python train.py --num_hidden_layers=10 --hidden_size=512 --num_attention_heads=8 --num_key_value_heads=8 --head_dim=64 --intermediate_size=2048 --vocab_size=19640 --hidden_act="gelu" --norm="layernorm" --norm_place="pre" --norm_eps=1e-05 --positions="learned" --qk_norm=false --attn_scale=0.125 --bias="none" --tie_word_embeddings=true --parallel_block=false --extras=["capped logits"] --init="trunc" --init_std_qkv=0.0252 --init_std_o=0.0 --init_std_up=0.0252 --init_std_down=0.0 --optimizer="adamw" --learning_rate=0.000478 --lr_mult_qkv=0.7 --lr_mult_up=0.618 --beta1=0.9 --beta2=0.95 --lr_head=0.00909 --max_grad_norm=2.0 --warmup_steps=268 --schedule="cos" --final_lr_fraction=0.1 --batch_tokens=[32768, 65536] --max_seq_len=1024 --doc_mask=true --train_tokens=488500000 --max_steps=10563 --dataset="wikipedia_en"
MLP neurons of a small language model. Each row is named by its layer, matrix (up: input weights) and neuron, and shows model dimensions 368-463. Each number is 128 + 32 x the weight over its row's rms, rounded and kept within 0 to 255.
Before each neuron's rows, "fires in" lists the words (lower case) most often at its 100 highest values on Wikipedia text that the model never trained on.

fires in: "season", "game", "yards", "nhl", "games"
L2.up788 [ 63 152 111 141 132 130 118 129 108 136 114 145 126 136 104 121 138  99 108 115 126 193 163 119 107 127 145  93 130 126 124  88 125 127 143 149 106 123 110 143 110 115 120 163 115 132  94 129  93  92 128 121 165 145 198 125 124 177 129  96 123 124 166 152 172 123 120 100 183 127 135 171 124  96 136 173  33 153  79 177 161 151 139  88  88  69 152  59 158 125 103  99 139 156 143 180]

fires in: "the", "a", "in", "entire"
L2.up1429 [144 128  69 170 171 178 124 109 138 112 158 109 104  63  96 143  80 139 101 138 103 121 122 130 140 144 176 100 149  71 121 128 122 129  89 136 132 143  98 114 127 163 129 173  53 114 113 120  71 129 133 127 161 107 164  98 118 131 113 125 151  86 107 178 162 112 140 115 204 136 152 157 147  98  79 139 100 110 156  93 117  89 147 192 114 139 178 125 168  77  96  99  88 119 167 102]

fires in: "later", "so", "such", "time", "same"
L2.up1516 [139 163 131 120 103 144 103 131 164 170 178 141  70 167 155  61 161  95  46 171 126 136 178  91  68  46 123 131 168 135 183 124 108  98  90  87 191  86 119 115 163 151 168 155  75  85 115 131 101  81 132  74 114 124 123 139  96 151  83 148 101 134 200  38 156 176 168 148 155 118  82 126 126 122 167 169 148 120  99 142 153 131 133  97 152 108 108 119 120 165 109  95 134 150 143 172]

fires in: "other", "a", "new", "own", "an", "underwater"
L2.up853 [117 140  80 108 144 176 127 132 173 175 165 105 153 146 132 110 112 128 130 126 146 110 136 106   3 211 101 116 150 117 138 127 155  56 122 128 136 150 108  94 106 123 156 108 124 145 148 114 153 153 155 185 147 117 128 119 149 163 100 144 153 166 129 166 131 168 133 145 128 115  69 112 108 107  72 102 153 120 117 119 127  94  85 134 171 147 176  86 108 145  91 145 130 124 122 125]

fires in: "the", "of", "earth"
L6.up1786 [105 155 120 187 129 136  81 149 106 137 161 102 111 163 156 110 106 102 174 147 102 176  86 110 158  50  71 123 105 102  82 168 118 140 103 144 131  90 150 114  74 114 185  98 118 126 180 110 182  77 118 143  65  95 157 122 100 141 197 170 144 139 165 206 117  94 117  98 104 118 134 164 121 183  83 111 124  73 112 145  97 100 118 107  96 132 137 125 113 186 134 156  90 167 168 109]

fires in: "also", "other"
L2.up1799 [131 183 106 173 116 162 173 128 132 157 164  93 191 132 102 100 122 108 160  91 113 119 188 115 142 149 123 114 136  91  71 127 118  96 105 174 163  81 173 116 143  96 152  94 101 193 172 135 123 117 166 181 115 131 117 110 141  96 112  90  98 123 125 104 171 128 132 129 120 118  90 154 102 143 140 150 132  74 145 145 118 171 122 128 110 127 111 138 117  93 127 138 124 145 138 101]

fires in: "the", "that", "as"
L6.up1846 [ 62 112 102 135 207 139 115 180  88  78 126  95 128  74 146 138 180 106  74 142 130 158 126 114  35 132 172 118 147 104 153 134 160 188 210 125 187 163 155 129 100 136 134 125 119 145 136 156  74 101 160 129  67 121 121  90  97 143  92  93 193  78 100 156 151 170 122 149  87  89 159 103 120 138 183 158 138 161 109 115  78 100 147  90 161 133  90 178 141 127 162 129 100  98 142 156]

fires in: "of", "from", "is", "were", "are", "has"
L2.up731 [185 103 115 108 158 172  76  94 145  89 198 114 158 123 101 105 170  85 115 137 168 127  96 126  91 169 159  70 159  77 131 124 115 154 199 127 144 125 117 159 125 212 108 152 140  84 142 157 100 138 132 123 142 110 123  87  86 128  94 111  75 127 161 111 106 122  69 103 183 193 207 170 150 166  96 124 140  69  91  93 116 117  68 149  98 115 120 110 117 152 130 115  93 109 114  90]

fires in: "to", "that", "not", "who"
L2.up689 [100 138 115 154 113 212 146 127 134 136 137 168 129  90 102 186 199 173 102 173 108  75  89 122 145 165 116 100 175 143 127 164 121  82 103 127 108 154 141  84 138 151 100 120 192 100 154 147 101 152 144 151 127 118 114 120 114 108 109  96 153  75 123 113 203 100 107 176  59  96 129 143 172 146 135 188 114 149 117 139 141 147 165 149 168 132 137 123 133 133 172 105  91  96 161  85]

fires in: "he", "born", "family", "school", "married", "life"
L2.up1598 [124 131 109 166 105 132 152 171 136 150  84 173 130 128 161 133 110 121 159 186 165 155 164 174 123 159 123  93 128 118  90 142 134 154 141 153 207 145 115 177  74 118  42 174  69 132  93 161 128 171 134 154 169 119 151  89 142 133 117  78  84  65 193  96 152 137 122 120 105 129 101 149 151 176 133  60  83 145 164 153 130 196 156 191 163 111 135 160 112 113  93 117 120 151 122  80]

fires in: "not", "more", "to", "stadium", "series", "sisters"
L2.up979 [101 110  97  70 130 202 103  87 160 114 104  89 148 114 185 113 115  71 113 132 103  79 118 152  93 178 162  83 149  99 149 162 108  92 166 106  97 113 158  76 192 102 137 153 169 110 193 146  86 113 149 144  48 109  90 134 168 155  89 130 110 142  72 122 175  80 152 153 144 133 156  81 129 113 113 168 113 154  84 130 132  83 161 128 159 146  79  85 145 181  83  70 132  79 192 158]

fires in: "after", "before", "to", "that", "between"
L6.up659 [ 97 131 107 141 106 194 128 172 140 145 133  46 150 107 164  94 141 147  89 178 161 140 108 144  99 107 137 120  86 122  91 142 137 120 152  91 125 138 135 123 119 122 133 181 165 134  67 115 104  92 183  89 123 184 116 151 102 134 123  89 107 122 105 128 189 180 136 140 142 146 151  91 160 134  96 148  91  60 166 112 165 210 151  97 124 100 160 170 115 149 124 175 104 135 125  98]

fires in: "its", "their", "his", "her", "the", "uttarakhand"
L2.up255 [105  88 169 144  76 173 110 139  86 105 190 136 143  97 156  23  98 136 145 127 139  97  83 146  99 128 123  78 103 107 122  99 104 133 144 199 107 154 118  92 119 110 120 176 109 178 169  98 120 153 133  86  91 115 129 112 174 159  94 145 153 102 148 113 168 200  73 106 144 153 106 135 160 138  57 163  67 208  50 145 158 109 105  88 145  73 148  93 127 211 149  61 142  89 156 111]

fires in: "the", "and", "as", "time", "first"
L6.up209 [ 50 159 201 129 105  99 130 157  58 115 154 115 133 124 174 176 130 145 110 118 121  60 117 155  93 170 163 152  47 105 129  93  97 123 175 150 170 153 102 129 143  62 166  65  60 198 104 156  87 107 158 133 118 114 120  76 137 137 124 150 148 168 118 139 166 169  70  95 131 124  58 114 129 100  99 118 137 137  84 184 109 129 148  90 136 148 132  68 149 182 180 151 145 131 155 132]

fires in: "the", "characters", "s", "character", "his", "set"
L2.up111 [173 119 101 140 167 131 146 149 176 124 109 165 164 177 153 138 116 133 103 161 138 158 105  95 137 149 122 106 120  52 148 131  71 118 190 127  78 132 167 166 140 115  75 118  89 175 142 148 163 117 138 120 114 145  66 123  90 116 132  48 126 134 190 132 123 171 154 177 112 101  67  86 109 121 175 184  92 113 125 100 137 122 162  74 171  95 119 141  96 108 164 149 119 182  73 188]

fires in: "the", "was", "a", "named", "an"
L6.up422 [127 148 115 173 128 131  92 116  96 164 113 118 129 119 133 142 177  80 157 192 113 102 141 125 132 121  99 112  98 115 106  87  91 100 107 125 124 106 106 121 142 134 153 103 127 162 144 122  66 124 182 135 119 111 137 146 168 179 176 124 156 138 156 163 105  70 160 143 118 156 142 121  84 101 137 134 159 104  88 112 120 150 140 125 125 105 156 106 159 136 127 186 171 109 146 123]

fires in: "his", "her", "their", "s"
L2.up1154 [121 110 130 110  85 127  63 160 102 156 102  65 104 109 102 132 179 145 103 190 146 130 113 145  71 143 136 126  72 144 151 185 109 156 170 129 104 111  79 118 132 106 143 184  92 131 146 172 113 136 140 133 106 124  99  87 153 144 125  56 136 160 166  97 188 163 107  65 148 146  80 152 154 182 101 212  74  85  90 159 160 123 151 133 195  78 135 101 113 112 141 125 142 167  95 152]

fires in: "he", "his", "an", "be", "their", "its"
L2.up81 [ 88 125 112 213 126 185 118 129 129 103 168 124 114 124 127  88 123 117 145 182 115 162 144 114  92 165 131  97  89  77 119 110 124 145 153 184 127 217 134 166 148  96  92 144  42 147 111 106 110 133 118 112 178 164 122 102 160 109 131  78 144 148 112  69 162 144  90 210 157 121 146  42 153 166 124 116  97 152 136 207  96 141 137 135  93 180 166  87 124 118 110  67 135 145 167  94]

fires in: "to", "will", "a", "it", "which", "can"
L6.up109 [ 93 120 103 132 130 168 114 108 146 155 109 104  72 192 151  93 144 181  55 103 128  96 136 112 160 213 128 123  55 118  60 147  78 121 152 127 175 136 190 104 140 137 119 119 130 197 112 184 110 133  94  82 180 166 105  99 139 153 113 147 119 147 127 119 124 182  84 157 112 107 138 171 120 129 156 132 169  85 108  98  91 128 140 131 110 111 127  88 128 125 120 148 148  97 151  90]

fires in: "an", "a", "his", "played"
L6.up709 [135 112  50 177 141 146  75 132 135 108 122  97 172 133 128  76 133 123  67 150 117 150 149 104 117 118 154 129 113 136 110 100 135 123 149 217 122 135 149 144 156  95  96 113 116 181 155 135 146 173 149  99 105 126  94 148 127 128 179  73 120 132 121 192 155 157 124 141  88 139 177 108  91 115 112 165 127  96  78 135  73 152 110 130 104 146 132 156 157 131 134 134 161 143 114  90]

fires in: "the"
L2.up1541 [102 142  99  90 161 137 116 135  62  31 111  95 166 108 114 104 107  63 129 133 110 184  77 162 130 129 143  75 103  97 125 116 125 219 195 157 154 150 129  74  79 160 159 162 129  97 150 112 161 108 126 122 137 157 122 111 136 177 100 114 139 122 148 118 119 140 103 136 162  98 112 160 130 115  94 146 138 125  46 107 129 138 179 110 155 129 201  73 135 120 126 125 144  89 138 105]

fires in: "the", "of", "al", "for"
L6.up839 [114 121 136  81 156  87 109 146  81 125 112  78 122  65  98  81 182  66 130 130 109 157 131  96  93 118 129 127 133 110  60 126 131 153 180 159 105  99 109  99 135 157 154 143  74 166 111 152 160 153 104 160 149 102 173 120  92 152 102 114  77 167 148 173 101 123 121 188 136 116 167 131 139 104 192 180 157 144 112  89  89 189 141  91 153  75 118 145 125  83 106  83 113  95 125 129]

fires in: "by", "from", "to"
L6.up812 [100 121 106 178 131 170 106 158 140 181 134  99 110 190 154  96 170 134  97  95 213 180 135  84 138 165 169  94 105  98 127 138 127  83 128 101 136 175 155 185 178 127 141 103  74 158  75  96 151  84 137 150 119 111 118 166 152 126 104  97 168 110 144 162 131 102  68 136 109 187 131 150 151 163 138 193 131 108 116 125 191 127 166  43  94 174  68 107  96  98  94 126 113 131 138 163]

fires in: "the", "council"
L2.up1849 [137  80  77 156 151 135 139 157  73  89 110 101  99 104 102 155 141 132  90 129 117 159 174  83  92  85 131  58  92 100 135 120 161 165 117 148 125 130 122  81 105 144 111 132  90 133 145 144 180 101  78 118 130 129 150  58 166 150 171  94 127 117  86 199 125 129  96  56 168  98 144 123 133 160 167 112 114 124 119 114 117 115 155  79 132 171  92 108 102  94  78 149 152  89 115  92]

fires in: "team", "club", "itself", "squadrons", "he"
L2.up1888 [163 117 102 125 183 190  97 162 129 157 134 152 139 105 111 116 215 171  98 175 139 119 150 118 148 164 119 130  89 114  74 123 131  99 180  90 104 111 106 166  97 158 136 105  89 138 149 124  75  88 180 121 116 100  78 128 128 146  81  83 154 191 139 113 122 150  84 140 146  85  57 144 148 187 116 105 122 131 126 134 129 129 141  91 155 149 180 105 130 136 129  80 121 108 128 104]

fires in: "name", "title", "text", "miguel", "single"
L2.up266 [158 154  55 111 149 162 104 166  99 120 114 129 149 166 140  74 175  85  88 190 124 131 111 121 117 120 101  88 171  88 130  88  96  94 160 162 143 104  72 132 132 104 170 165 145 128 132 150 122  99 131 139  61 119 101 101 194 144 169  94 107 114 167 162 178 177 145 106 118 117 114  45 122 159  66 142 155 156  62 118  83 148 147 130 180 142 157 159  64 160 130 199 138 124  89 121]

fires in: "by", "the"
L2.up1013 [ 92 107  61 148 114 144 129 108 109 179 134  90 154  78  99  81 173  88 147  66 162 176  86 151 112 108 174 141  80 109 112  60 134  62  91 168  79 161 109  94 141 101 137 126  81 110 102 126 171  98 146 160 125 120 203 170 132 125 132 137 137 117 111 103 145 120 161  93 158  82 153 136  78 177  96 178 163  97  93 130  85  99 148 141 103 177 176 109  86 120 111 109 184 159 176  97]

fires in: "to", "and"
L2.up1832 [ 84 140 156 113 142 103 125  91 129 136 175 106 133 123 209 146 158 113 105 165 116 117 173 125 176 120  99 171 193 129 151 142 115 154 149 100 136 160  92 150 124  87 128 156  90  92 134 145  88 111 179 131  83 121 122  65  71 147 143  95 136 165 110 121 136  76 164 152 169 142 114  42 211  71 177 145 137  82  96 116 150  74 126 127 121  92 169  70 146 113 114 170 122 122 150 107]